From a checkpoint of a small transformer trained on Wikipedia: 8 heads of 64 (2 for keys and values), vocabulary 8192.
MLP neurons of a small language model. Each row is named by its layer, matrix (gate and up: input weights; down: output weights) and neuron, and shows model dimensions 64-127. Each number is 50 + 12 x the weight over its row's rms, rounded and kept within 0 to 99. A neuron's up and down rows have the sign that makes its largest values positive.
After each neuron's rows, "fires on" lists the tokens most often at its 100 highest values on Wikipedia text that the model never trained on. A number after a token or word is its count.

L3.gate1228:66 47 34 21 51 61 31 55 46 24 50 65 52 55 61 53 57 45 59 43 34 43 26 78 59 44 40 49 28 63 68 42 32 45 64 27 53 38 71 64 56 74 44 56 47 73 49 56 68 37 47 61 37 48 43 33 52 58 31 46 54 49 38 42
L3.up1228:28 33 27 42 35 46 42 42 44 51 49 50 50 66 53 52 69 61 64 35 45 49 68 77 66 69 43 48 29 32 33 33 29 58 64 41 47 58 65 70 54 44 53 46 59 29 61 60 50 37 55 53 47 50 63 35 49 58 69 53 42 48 49 48
L3.down1228:37 47 67 46 38 41 57 50 49 57 15 44 37 62 54 49 26 79 51 34 69 59 59 53 38 40 69 50 35 37 55 38 54 28 56 72 52 71 73 44 48 40 52 59 48 56 37 51 59 48 37 57 59 54 47 52 36 58 35 49 59 65 44 47
fires on: " (" 52, " born" 11, "born" 9, " San" 5, "(" 4

L3.gate959:45 55 83 64 38 34 55 48 49 40 64 68 42 49 64 45 41 39 45 62 62 47 46 54 64 35 52 52 32 56 42 26 61 54 50 37 47 51 37 54 52 62 58 55 38 56 43 47 64 71 34 59 31 39 37 74 46 38 49 50 17 49 54 40
L3.up959:29 14 61 66 43 48 46 32 56 56 65 39 59 37 42 34 46 72 45 44 64 51 59 55 37 61 63 44 52 51 53 42 47 56 40 65 54 67 44 54 50 55 38 52 32 40 54 53 44 38 63 53 42 70 36 44 29 62 75 49 56 30 50 47
L3.down959:36 37 77 39 44 52 59 63 58 47 49 56 60 54 44 66 63 65 40 36 46 35 52 40 53 45 39 47 48 42 64 36 30 29 47 47 30 49 44 63 40 63 57 51 42 58 58 53 37 29 46 41 45 35 56 76 57 54 33 43 60 57 60 52
fires on: " |" 24, " of" 20, "," 16, "|" 9, " Upload" 8, "_" 6

L5.gate103:44 42 49 50 41 70 40 33 38 42 46 49 42 56 38 59 49 40 29 50 53 65 38 41 52 68 35 49 45 34 29 36 57 53 49 45 55 41 64 56 47 42 33 62 29 36 49 50 42 39 49 24 69 83 46 52 28 46 54 44 62 54 33 32
L5.up103:48 63 58 40 53 51 47 50 36 63 59 72 45 60 43 58 51 42 42 45 57 40 48 31 68 73 43 38 37 56 63 58 31 44 48 57 85 44 38 32 21 32 60 50 66 46 58 46 58 70 53 57 43 57 22 46 53 57 65 45 35 21 42 43
L5.down103:58 55 44 53 65 33 47 29 57 49 40 42 52 64 50 41 54 61 26 65 39 44 64 48 55 30 60 49 49 60 44 68 41 38 52 64 50 47 47 49 34 43 69 44 41 59 50 57 43 68 59 72 32 49 60 40 26 38 48 50 65 26 55 32
fires on: " |" 44, ":" 31, "=" 10, "|" 9

L5.gate288:35 50 62 49 43 54 27 51 41 49 33 53 59 57 55 53 63 44 23 51 64 39 45 53 41 31 47 50 37 56 40 56 36 58 68 55 46 73 53 72 52 63 30 55 40 43 44 44 47 53 40 31 51 31 28 46 49 39 28 28 61 70 42 44
L5.up288:63 33 41 37 32 47 54 58 36 48 65 57 42 44 56 47 38 56 36 40 53 64 58 36 59 39 38 57 65 58 41 26 39 46 43 20 43 56 42 64 83 29 57 55 59 47 53 54 51 30 45 49 75 51 31 23 48 47 60 48 68 46 46 49
L5.down288:48 49 54 63 38 42 61 46 61 53 55 52 68 44 43 32 59 30 58 50 38 66 35 46 37 31 36 52 44 42 48 46 36 58 48 64 65 34 70 50 26 51 50 44 53 55 48 44 31 34 48 59 46 36 62 69 51 40 37 39 24 44 55 62
fires on: " of" 20, " as" 16, " to" 10, " and" 8, "s" 5

L4.gate527:59 46 66 58 57 58 71 67 62 66 40 58 42 35 70 56 40 66 41 46 54 57 71 48 46 42 40 55 52 39 45 33 50 47 61 46 39 61 55 22 55 89 54 59 55 19 44 41 36 38 35 51 62 43 46 43 61 50 54 50 52 45 28 61
L4.up527:44 48 54 53 69 65 45 33 66 77 57 32 52 45 50 53 52 44 57 43 30 81 25 70 38 51 44 35 27 50 45 59 41 46 58 47 58 11 55 52 38 31 64 54 58 68 48 66 54 47 54 46 43 62 64 60 48 43 52 45 30 36 26 47
L4.down527:64 51 46 25 41 34 46 47 47 36 49 59 48 54 32 39 39 62 28 46 70 41 60 49 53 38 47 58 61 72 47 47 28 50 49 57 50 69 47 66 40 46 53 38 37 40 41 27 54 40 54 64 53 47 56 79 59 37 49 70 60 46 79 38
fires on: "," 89, " as" 4

L4.gate212:47 47 49 51 49 31 49 54 46 59 68 44 45 55 54 42 39 53 33 60 51 58 57 43 38 45 41 66 65 28 35 55 64 58 65 36 43 62 37 54 49 78 64 64 57 38 36 58 34 35 59 52 56 62 16 31 53 43 34 63 40 25 52 68
L4.up212:52 68 50 68 69 53 69 63 39 60 40 45 54 52 39 59 29 41 60 41 58 71 52 33 44 33 60 43 64 37 53 58 26 60 50 49 48 75 24 52 53 16 69 60 49 49 39 50 49 71 49 45 42 59 47 23 52 20 43 69 39 50 66 41
L4.down212:23 53 55 37 42 46 83 39 57 37 57 54 65 41 22 45 66 51 31 59 55 66 38 69 52 41 44 52 57 47 75 50 62 45 51 38 36 53 48 54 58 49 37 41 42 51 45 44 52 51 69 53 66 54 51 60 57 54 50 63 48 43 42 45
fires on: "\n\n" 41, " no" 13, "No" 7

L4.gate1238:43 44 41 50 63 69 52 57 43 48 55 45 30 35 46 42 57 72 49 58 55 58 44 37 54 35 47 43 53 59 42 38 54 50 50 27 45 48 53 39 50 76 47 31 70 60 55 38 46 32 74 48 67 37 64 55 43 67 45 39 47 36 31 71
L4.up1238:53 49 63 48 30 57 41 62 55 49 61 46 42 50 67 58 41 52 32 32 43 63 56 44 55 46 48 46 78 36 57 41 62 57 60 46 77 62 58 56 39 60 42 43 54 47 48 43 44 63 45 68 47 60 51 31 63 41 35 67 59 38 40 78
L4.down1238:34 58 39 33 62 49 42 43 31 54 27 68 44 42 55 70 52 55 69 37 57 52 56 48 44 58 47 44 52 36 66 49 39 46 54 60 56 54 49 43 46 42 55 43 39 34 53 45 41 51 64 49 62 53 78 39 54 30 48 50 56 53 66 34
fires on: "=" 31, " by" 21, " of" 11, "," 6, ":" 4

L4.gate330:68 25 25 44 71 19 56 37 59 47 46 72 47 42 63 54 55 48 46 45 62 57 43 31 57 49 43 40 37 39 73 63 38 79 40 43 43 41 47 59 46 57 46 59 61 58 46 56 36 34 44 35 36 52 73 44 57 35 72 60 49 42 38 37
L4.up330:53 50 49 55 46 49 45 45 60 46 65 68 25 53 56 28 54 34 31 46 54 70 44 59 57 30 56 51 35 58 45 51 36 60 76 46 46 67 46 69 55 40 66 26 57 66 58 40 66 48 59 48 63 42 38 58 71 44 59 46 63 52 33 53
L4.down330:62 40 46 43 68 43 58 46 38 51 54 61 53 69 47 66 64 52 69 50 54 35 61 53 33 33 56 65 61 53 37 56 52 32 47 33 71 46 37 43 52 45 44 55 47 41 38 50 66 39 41 41 50 60 54 29 33 36 46 74 36 33 55 73
fires on: " to" 49, " as" 23, " of" 6, " for" 4, "%" 4

L3.gate1289:51 33 41 58 53 45 47 69 41 68 52 64 64 51 63 38 63 31 44 49 63 46 66 46 49 42 45 49 37 59 54 49 53 53 50 43 12 72 43 51 86 48 44 54 41 49 39 66 62 55 41 61 22 43 35 47 58 43 40 49 53 38 60 48
L3.up1289:49 38 39 61 57 59 60 52 58 58 63 55 51 28 69 61 50 62 49 45 58 74 27 44 42 49 71 69 62 53 51 28 36 47 64 55 31 56 60 53 49 45 63 44 34 55 45 39 42 40 56 40 42 43 40 26 63 45 68 56 49 48 51 34
L3.down1289:38 47 35 49 49 36 56 39 51 60 44 74 55 36 37 53 40 33 61 40 45 73 47 61 44 50 49 67 59 46 53 80 52 45 62 52 27 66 43 57 74 37 59 51 37 58 36 65 23 24 60 51 41 50 28 46 63 55 66 68 61 35 55 66
fires on: " to" 31, "\n\n" 31, " for" 23

L4.gate47:57 56 67 45 45 58 63 70 52 74 71 59 42 73 55 38 66 54 19 62 50 63 53 40 55 56 63 53 49 63 56 71 56 67 41 47 47 66 64 44 36 43 46 47 68 55 63 62 33 46 48 43 44 62 26 28 56 48 56 46 48 65 40 47
L4.up47:40 61 40 38 60 39 44 56 48 31 52 36 61 72 39 50 49 38 55 57 42 54 39 41 40 69 46 42 52 44 47 49 58 49 51 35 38 58 45 72 82 46 49 59 64 61 63 57 41 43 52 25 33 49 45 49 55 67 48 52 46 30 71 61
L4.down47:42 49 40 71 36 50 26 41 36 52 42 39 42 70 35 46 46 41 58 55 47 46 54 49 55 60 59 33 41 34 39 58 48 74 34 49 42 47 44 40 54 27 60 11 49 40 35 62 75 47 46 64 61 68 48 38 30 43 38 54 57 52 38 62
fires on: " '" 16, "\n\n" 12, "-" 10, " as" 8, "'" 4

L4.gate616:46 48 47 45 33 55 34 69 37 62 47 56 56 39 45 41 56 40 54 48 65 39 62 55 46 56 47 52 62 52 44 55 61 59 48 48 49 45 50 50 71 65 63 43 51 38 30 37 51 49 52 33 42 48 54 44 62 42 36 65 57 49 37 56
L4.up616:14 33 73 51 75 45 48 28 46 65 68 59 65 38 45 66 68 52 72 43 58 60 53 51 40 32 56 63 47 43 47 43 37 39 58 38 45 36 48 61 36 43 62 51 18 53 76 44 44 42 39 51 40 35 55 54 49 52 46 59 69 54 63 54
L4.down616:43 50 89 56 68 68 57 72 53 51 48 61 37 47 85 45 51 47 57 34 63 68 54 58 59 50 35 63 53 53 53 54 60 37 46 64 44 48 42 58 48 48 70 32 49 44 39 40 55 47 50 38 37 35 40 52 52 28 49 49 55 30 33 29
fires on: " Moh" 16, " It" 12, " For" 12, " for" 7, "It" 5, " far" 4

L5.gate725:48 56 61 45 58 33 25 66 51 28 47 40 55 67 53 54 49 34 52 60 60 64 42 50 53 69 53 63 31 47 64 38 42 44 59 66 58 74 48 38 47 55 48 66 68 40 56 41 48 58 53 45 57 59 62 54 53 46 56 65 54 52 54 61
L5.up725:57 41 73 45 46 37 41 45 44 40 32 56 38 65 30 47 44 62 47 56 55 53 70 66 50 51 69 56 49 62 81 62 27 28 51 42 43 79 31 66 45 64 39 46 62 63 37 49 65 42 40 64 45 52 26 45 60 58 47 37 46 47 39 67
L5.down725:49 55 65 38 66 63 50 73 35 45 68 41 57 41 57 46 58 61 47 61 55 56 63 37 60 59 54 65 49 80 61 45 43 32 44 78 17 70 76 43 49 53 41 53 47 38 53 39 71 43 47 58 40 66 64 52 51 47 49 57 51 69 45 51
fires on: "." 36, "R" 16, "ff" 13, " of" 12, " to" 5

L5.gate845:32 47 32 37 53 57 52 43 74 46 20 47 43 63 31 45 19 83 52 46 37 45 32 44 48 24 40 54 53 40 43 48 44 42 51 43 52 78 70 44 36 58 49 54 50 49 47 52 32 63 54 66 38 59 61 53 41 40 49 49 45 53 55 62
L5.up845:36 39 61 45 47 79 54 52 52 40 57 39 34 60 52 34 35 53 43 51 41 65 40 39 56 51 60 43 73 49 53 61 51 58 61 53 65 44 37 22 55 75 50 60 46 48 35 70 26 67 48 70 57 35 59 46 54 44 88 39 38 41 59 58
L5.down845:54 44 56 69 47 39 49 63 49 47 54 61 59 45 52 43 65 26 45 71 59 55 45 17 51 23 56 50 29 36 56 49 58 75 59 63 42 46 56 27 43 56 49 42 67 55 47 62 58 44 23 60 73 45 59 64 27 46 57 41 39 59 55 55
fires on: " of" 48, " and" 11, "er" 8, "du" 5

L3.gate315:58 59 60 28 43 40 63 48 52 58 70 47 61 41 73 35 62 43 47 40 43 58 32 58 50 43 60 52 42 45 55 46 55 43 48 51 49 39 57 47 47 43 57 58 87 43 48 47 34 59 43 56 39 61 41 50 46 54 40 70 52 55 44 71
L3.up315:60 54 60 53 31 45 39 42 44 41 52 51 45 25 46 54 66 46 45 54 61 63 41 40 40 64 43 46 52 28 49 39 66 15 67 51 48 54 41 45 44 69 46 42 53 38 29 51 36 58 50 51 55 66 56 49 43 59 56 70 49 47 50 58
L3.down315:28 70 53 52 66 31 57 39 50 77 68 64 66 60 47 52 34 35 44 71 43 55 38 43 36 42 63 45 38 52 34 25 46 44 41 47 17 51 54 45 37 53 41 52 51 40 58 48 78 63 39 66 51 60 56 51 47 58 55 45 60 47 59 43
fires on: " pro" 28, "-" 17, " Pro" 8, "ass" 5

L4.gate1076:62 41 61 67 71 47 35 65 39 53 36 73 65 61 46 56 46 71 57 52 37 64 75 54 57 53 59 39 55 53 65 26 51 47 64 49 31 45 51 34 51 46 46 54 56 13 36 51 55 43 30 40 39 50 16 38 40 39 42 46 48 56 48 52
L4.up1076:65 55 53 52 60 41 33 55 27 31 35 53 66 57 57 58 79 48 69 33 35 65 52 44 54 54 58 51 64 74 58 53 30 49 59 62 34 33 44 54 69 47 44 57 71 47 54 60 49 46 50 57 58 45 34 36 31 71 41 59 56 59 53 47
L4.down1076:30 31 62 57 58 63 64 61 56 49 55 64 52 48 24 42 58 53 35 39 46 48 66 54 50 50 30 55 16 49 37 53 71 47 49 41 56 67 50 40 55 50 59 34 58 54 25 46 69 45 33 61 58 47 45 58 44 61 39 41 45 56 47 50
fires on: "\n\n" 18, "," 18, "|" 11, "us" 6, "t" 4, "s" 4

L3.gate1106:48 34 38 60 66 47 48 43 59 62 70 54 37 42 41 77 33 58 30 44 45 49 35 56 59 42 61 49 45 50 63 37 42 51 50 55 62 47 64 54 54 52 34 48 71 48 50 49 50 50 46 36 47 62 40 62 40 47 62 60 34 46 39 42
L3.up1106:35 51 66 50 50 50 37 34 45 49 34 53 50 50 63 49 47 41 67 49 35 61 51 32 47 60 45 49 64 40 44 34 62 41 28 32 77 42 49 42 49 38 57 52 56 44 51 46 28 41 65 46 57 60 65 47 52 37 39 47 61 61 70 33
L3.down1106:46 39 51 61 55 50 50 55 62 41 69 53 50 50 39 40 46 84 31 56 57 53 60 56 55 52 70 46 56 41 36 62 31 46 60 38 71 39 62 44 49 61 52 55 64 61 54 39 51 63 66 49 67 25 55 59 45 54 53 67 24 44 57 53
fires on: "e" 18, "as" 10, "ae" 7, "er" 5, "et" 5, "es" 5

L3.gate345:56 40 46 58 76 28 49 59 52 58 39 58 47 49 33 77 52 44 40 54 54 68 47 48 57 41 36 54 70 33 80 51 50 75 49 58 58 71 72 61 47 53 16 49 34 52 61 42 61 59 62 40 32 44 62 61 57 64 71 44 49 51 43 69
L3.up345:58 52 32 52 45 35 45 37 64 63 46 62 45 78 44 69 59 64 51 50 55 40 49 52 48 44 35 58 56 48 48 48 33 37 74 44 22 50 46 73 51 35 50 34 46 55 42 56 45 53 45 33 37 47 37 34 61 76 67 68 34 29 60 68
L3.down345:48 35 56 27 45 44 44 40 41 79 66 48 43 48 45 43 48 50 47 48 45 53 61 57 40 56 42 62 52 56 59 35 47 60 59 57 64 44 31 37 61 49 44 53 44 41 33 55 78 48 55 62 52 49 61 52 44 49 54 65 67 60 56 44
fires on: " of" 43, " in" 30, "t" 7

L5.gate385:44 46 56 36 49 37 63 56 39 38 25 65 65 50 60 47 44 47 71 69 37 56 44 46 54 61 54 63 52 42 49 56 33 50 48 50 47 52 54 41 45 67 39 37 53 45 32 65 39 65 35 56 55 48 39 58 55 59 46 55 41 51 62 34
L5.up385:43 44 44 48 53 30 32 61 50 48 61 58 33 45 39 38 49 53 48 54 67 54 41 57 50 35 48 51 40 68 52 48 52 73 46 48 46 48 41 52 64 40 36 58 31 35 47 39 49 53 52 73 54 67 43 53 15 31 49 62 36 58 47 52
L5.down385:66 43 69 61 46 36 50 58 56 42 44 46 43 39 46 30 57 40 49 45 55 38 43 47 48 60 43 40 39 59 50 64 47 63 38 47 53 45 49 50 46 61 61 54 64 63 46 55 53 46 69 49 51 49 52 54 36 60 58 23 72 32 56 41
fires on: " of" 25, " for" 13, "'" 8, " in" 8, " For" 7, " |" 5

L4.gate1089:46 72 63 77 64 48 63 42 67 52 54 54 47 54 44 57 50 42 69 65 44 50 76 41 31 23 41 68 65 53 72 48 69 81 35 37 49 41 44 72 59 58 55 50 68 30 76 59 45 53 35 55 46 48 45 35 42 59 64 39 43 45 27 66
L4.up1089:53 45 57 45 63 43 57 51 31 42 54 36 43 58 44 45 54 39 63 59 20 54 49 57 59 70 31 32 51 33 32 60 33 47 62 34 62 56 27 41 39 39 58 34 49 36 39 62 47 38 47 47 44 53 45 29 33 57 48 47 35 70 31 56
L4.down1089:61 50 44 60 40 56 50 36 68 31 38 61 59 65 62 64 51 42 65 47 34 25 18 62 40 45 38 53 31 54 51 48 39 65 43 66 49 32 32 41 38 60 51 40 51 32 48 44 66 56 44 47 29 56 61 40 50 42 52 60 52 67 43 23
fires on: "–" 19, "-" 17, " 18" 10, " 180" 6, " 15" 4, "ole" 4

L4.gate816:47 32 55 75 87 47 63 63 37 64 42 46 46 41 22 61 47 34 39 53 50 38 46 28 57 50 56 27 40 49 45 47 53 49 59 56 36 56 48 72 68 49 58 65 68 75 42 54 82 35 70 65 27 65 49 52 37 28 36 28 65 39 60 49
L4.up816:52 38 36 73 55 56 40 41 47 59 46 54 37 61 55 61 34 68 54 51 43 56 48 34 73 27 53 52 31 54 46 54 45 57 40 62 31 50 52 49 44 50 46 54 48 53 49 58 16 43 34 54 57 67 52 50 35 48 31 58 77 36 68 43
L4.down816:45 40 55 51 64 43 46 39 33 17 44 45 29 58 41 61 56 38 44 58 61 45 56 67 25 36 25 54 63 40 57 83 49 49 27 50 54 21 40 60 53 44 35 47 43 44 22 43 63 68 86 77 77 45 37 61 58 62 63 64 35 34 46 47
fires on: " the" 33, " for" 18, "s" 11, " of" 10, "ing" 5, " |" 5

L5.gate395:64 23 56 52 62 54 53 53 45 44 41 40 51 56 43 53 66 57 39 34 51 61 61 67 46 44 56 59 46 67 53 42 44 67 65 38 56 54 63 50 53 52 37 52 48 48 26 72 46 55 46 48 55 38 57 46 57 47 33 76 46 54 50 55
L5.up395:40 41 80 59 38 51 32 42 43 50 34 25 66 48 62 57 49 67 67 29 43 63 45 63 34 59 34 44 36 46 39 68 30 55 54 53 32 48 38 56 62 53 49 59 69 44 53 47 31 46 65 51 43 42 48 47 50 46 64 55 58 42 40 54
L5.down395:55 33 42 67 32 64 43 33 56 54 45 58 43 41 13 66 54 53 31 64 49 40 40 40 69 52 45 82 67 49 51 45 40 36 36 47 44 36 55 56 41 38 39 47 60 60 20 57 38 58 50 56 49 53 46 52 55 54 29 61 60 65 59 39
fires on: " (" 67, "," 5, " later" 4

L4.gate78:65 49 47 41 61 43 39 35 61 55 47 53 41 43 51 46 41 38 45 29 47 42 62 29 58 44 50 47 32 41 64 45 37 47 39 36 45 44 39 45 58 58 61 48 64 51 55 34 73 58 29 40 44 38 61 45 47 50 54 59 50 50 47 44
L4.up78:67 49 45 69 40 30 52 45 50 52 57 45 42 39 62 38 61 55 34 56 60 43 51 42 37 65 39 71 59 53 52 32 38 73 66 63 49 40 53 43 69 63 63 44 39 43 59 49 47 31 42 35 33 39 59 64 55 52 59 60 55 55 56 59
L4.down78:57 53 69 63 51 52 39 60 58 50 54 35 66 47 53 57 33 20 67 56 56 32 25 48 29 73 48 79 52 36 46 50 49 56 25 62 31 71 51 55 41 55 49 33 46 66 76 63 72 50 49 50 45 27 64 66 76 54 27 43 47 44 49 63
fires on: " 0" 24, ";" 19, " |" 12, ":" 8, "|" 6, " of" 5

L5.gate1146:63 50 56 49 53 46 29 40 47 55 57 53 51 51 27 43 59 40 24 43 50 35 49 35 50 45 38 48 64 35 52 56 58 32 52 54 55 34 63 86 39 55 59 42 53 54 51 33 41 59 36 47 53 37 48 76 56 70 63 43 46 45 43 32
L5.up1146:44 47 63 69 45 51 73 28 59 35 59 67 42 37 58 39 70 60 27 44 36 64 59 54 45 51 55 45 63 43 70 47 63 53 55 62 43 61 35 67 54 46 43 65 56 47 61 37 74 42 37 38 58 42 46 65 56 61 30 65 43 42 41 62
L5.down1146:63 40 35 61 38 44 32 58 66 56 61 47 64 56 60 61 74 29 58 52 59 39 44 56 74 40 47 47 53 73 64 48 54 73 44 55 47 61 42 34 43 50 41 47 41 40 48 41 65 49 58 63 64 38 69 50 49 33 51 60 61 50 32 25
fires on: " on" 18, " In" 11, " since" 9, " in" 7, "," 7, " However" 7

L4.gate233:59 60 41 56 56 53 48 49 30 43 44 41 69 34 33 56 64 31 42 46 64 53 53 44 55 40 61 52 40 52 41 50 50 57 59 66 59 59 53 55 56 55 54 51 47 58 58 37 25 73 45 36 49 40 35 78 69 34 53 38 56 46 37 65
L4.up233:58 68 72 54 57 69 42 54 49 38 55 46 65 39 63 60 52 45 48 53 51 64 43 36 56 21 61 62 48 51 51 46 49 21 48 39 37 66 35 18 52 58 52 46 42 62 38 20 57 71 54 67 40 43 43 70 60 48 51 34 27 59 73 53
L4.down233:70 58 70 53 39 60 56 49 38 35 29 77 57 57 41 28 43 30 46 43 25 46 73 22 57 51 48 61 38 78 45 36 55 46 67 43 43 62 59 58 57 55 74 66 57 45 59 65 63 76 45 22 50 56 53 49 40 30 66 63 47 58 30 63
fires on: "se" 16, " So" 15, "ue" 7, "b" 6, "que" 6

L3.gate1102:65 48 57 47 58 42 50 49 56 52 36 42 36 32 59 57 57 56 57 46 49 38 46 64 38 54 45 37 64 45 40 32 27 40 63 57 61 35 30 56 39 55 72 56 37 52 40 30 38 49 52 47 46 52 55 62 57 46 37 37 49 57 79 50
L3.up1102:41 28 56 52 58 52 54 56 59 43 45 45 51 42 63 56 51 54 58 61 57 53 62 69 43 35 34 54 34 55 50 29 52 39 67 51 41 60 56 60 56 60 37 58 51 47 52 50 40 72 67 73 67 24 36 60 34 69 46 53 57 57 55 52
L3.down1102:52 38 30 56 48 55 46 58 72 56 58 44 72 48 55 68 44 32 45 50 61 45 49 41 49 43 47 46 64 53 51 62 43 61 62 39 32 27 32 45 29 57 43 59 48 73 54 46 47 59 49 51 52 46 64 39 50 65 70 42 55 53 50 40
fires on: "," 60, "." 24, " in" 5

L5.gate122:45 23 58 39 67 52 53 43 29 44 55 53 40 43 56 56 49 60 47 47 64 62 47 64 44 62 47 45 53 62 15 54 48 66 66 49 40 53 37 56 50 47 37 41 33 55 40 61 57 35 60 43 47 71 40 48 45 58 26 57 56 57 50 71
L5.up122:45 47 52 49 61 40 37 46 50 34 38 46 65 35 73 68 58 42 67 62 38 52 54 74 51 49 52 60 49 43 26 60 58 44 50 39 71 45 37 57 66 43 39 56 62 45 52 47 38 35 39 49 54 54 19 56 60 40 40 56 44 43 51 33
L5.down122:39 41 45 62 46 60 25 41 47 33 65 59 60 40 67 46 43 35 41 54 41 51 47 64 48 63 63 54 47 34 35 52 64 61 56 47 42 59 65 48 50 44 43 55 69 60 62 55 47 52 24 61 56 53 66 55 45 49 42 50 49 31 44 50
fires on: "," 49, "F" 17, ";" 8, " after" 5

L5.gate503:49 49 50 23 59 37 44 59 83 48 62 41 46 55 38 50 56 51 41 56 26 47 40 43 44 48 38 46 57 32 41 35 43 73 44 26 52 44 49 41 36 44 51 48 62 53 52 47 51 51 44 25 48 67 40 63 75 74 40 58 38 57 65 33
L5.up503:49 30 80 50 29 51 63 61 45 60 43 17 37 29 35 44 41 58 85 44 47 56 31 47 50 34 65 50 52 48 50 59 24 49 49 43 54 57 51 50 59 55 63 45 39 41 51 44 35 58 61 49 58 50 63 64 40 69 76 31 35 54 49 58
L5.down503:55 49 45 53 48 35 63 59 60 44 49 56 38 63 34 59 45 59 66 59 51 42 43 41 48 57 39 43 57 37 50 52 53 41 62 38 53 36 45 63 29 64 41 53 37 50 44 61 66 49 61 30 43 30 70 51 40 79 46 75 53 49 56 28
fires on: " was" 56, " is" 34, "," 5

L4.gate250:60 50 52 43 45 49 68 48 54 54 41 43 29 43 57 66 68 48 50 44 48 40 53 35 62 41 75 60 38 25 49 36 41 62 43 55 54 45 47 36 36 42 48 69 32 23 68 60 67 50 43 57 45 47 38 54 43 51 53 53 65 43 38 71
L4.up250:48 54 40 50 60 40 53 59 55 50 55 47 23 67 59 48 64 60 47 33 44 36 58 67 61 61 38 58 54 56 58 65 30 48 44 62 58 27 42 35 47 51 48 68 52 67 25 53 31 49 53 42 45 50 41 53 50 51 48 57 63 69 40 41
L4.down250:46 44 59 55 57 62 37 54 48 51 69 70 41 40 49 33 33 49 41 52 49 69 43 32 36 54 42 58 44 46 41 51 41 27 26 59 63 66 31 48 38 54 57 68 50 53 40 44 48 80 28 45 29 34 47 42 59 60 37 57 38 62 65 51
fires on: "-" 19, " of" 11, " i" 6, " 9" 6, " =" 6, "um" 5

L4.gate555:61 68 65 68 55 26 66 63 43 45 55 36 51 44 54 65 60 35 46 63 54 43 56 59 20 65 51 66 36 38 65 50 60 61 58 60 50 49 65 46 45 35 42 52 59 57 57 40 39 44 31 42 43 62 36 37 55 43 58 45 49 31 62 54
L4.up555:54 54 57 61 43 37 47 40 46 38 37 44 54 65 46 53 54 44 18 52 47 52 33 55 34 63 44 47 12 42 46 44 49 41 49 38 63 59 16 61 74 44 48 36 35 46 41 47 50 46 60 43 51 56 40 62 67 64 51 45 46 56 42 65
L4.down555:35 50 45 28 58 60 49 37 44 35 23 58 56 59 45 33 54 48 45 58 45 55 57 45 32 23 58 59 67 40 69 48 50 66 54 43 62 34 56 53 47 57 40 42 75 44 40 53 56 69 41 48 44 55 42 59 30 55 58 48 83 33 66 64
fires on: "-" 76, "nd" 4

L4.gate982:54 59 63 53 58 51 45 66 65 42 40 55 67 41 82 65 19 30 52 61 59 54 57 33 36 50 52 43 56 49 51 81 55 59 52 41 31 54 56 51 57 52 27 53 36 50 44 65 63 30 61 47 45 49 55 33 55 43 41 47 61 45 35 52
L4.up982:68 51 44 37 48 50 32 67 58 31 38 46 68 59 56 48 49 41 37 53 51 69 39 44 50 64 34 52 44 31 66 68 73 43 27 52 66 32 22 52 54 55 42 41 46 22 58 50 42 26 49 56 66 45 41 52 57 58 29 58 48 50 39 62
L4.down982:78 52 48 40 50 57 55 44 46 64 61 34 35 46 47 59 52 33 50 55 35 49 43 77 41 48 64 77 37 65 49 61 67 57 30 38 50 37 51 62 52 35 53 44 47 70 26 41 50 42 35 47 38 58 55 55 55 62 50 72 51 28 47 57
fires on: " to" 25, "," 21, "–" 8, "." 5, " of" 5, "ta" 4

L5.gate944:56 48 56 31 61 55 49 37 67 59 59 56 38 71 45 43 49 46 29 51 52 64 41 60 36 37 36 72 66 44 44 69 31 65 56 51 39 61 57 38 43 53 39 44 49 41 56 44 26 64 40 39 38 58 46 70 50 48 60 48 65 39 36 41
L5.up944:51 39 47 43 26 57 56 27 46 70 56 58 45 65 48 33 37 64 47 47 50 62 50 29 60 45 59 58 40 59 88 61 35 53 55 34 42 49 44 56 40 54 65 54 46 46 41 51 60 45 46 50 54 64 38 67 62 61 66 51 40 35 41 69
L5.down944:48 66 40 56 53 46 52 43 27 53 61 53 45 78 58 50 43 39 56 48 37 59 40 22 67 62 64 72 35 43 60 29 50 46 46 67 25 58 68 63 43 44 37 25 44 35 60 34 49 55 44 42 49 56 46 51 39 63 50 61 30 47 56 50
fires on: " of" 45, "|" 10, " for" 6

L5.gate1262:65 46 31 49 78 73 37 40 43 50 63 74 44 44 51 59 43 62 43 50 57 49 63 34 17 49 39 15 47 42 61 41 63 32 34 60 54 38 30 52 39 60 52 50 51 36 55 49 45 45 53 58 45 46 56 52 68 43 59 51 34 27 58 53
L5.up1262:62 38 65 73 51 42 52 59 56 51 55 57 49 59 48 41 47 48 27 39 56 59 49 71 38 36 44 32 53 58 54 33 60 51 50 65 61 67 56 68 63 60 59 42 57 54 37 37 45 61 55 43 53 36 64 75 38 63 36 62 52 44 42 64
L5.down1262:35 56 40 43 60 42 49 41 44 34 47 67 47 59 62 61 39 41 60 49 59 31 22 34 41 62 52 63 55 59 43 41 36 60 43 54 52 59 44 47 39 40 54 55 54 48 46 56 63 55 47 53 73 37 48 50 74 48 40 49 81 69 71 42
fires on: "," 17, " of" 13, " in" 10, " to" 7, ":" 5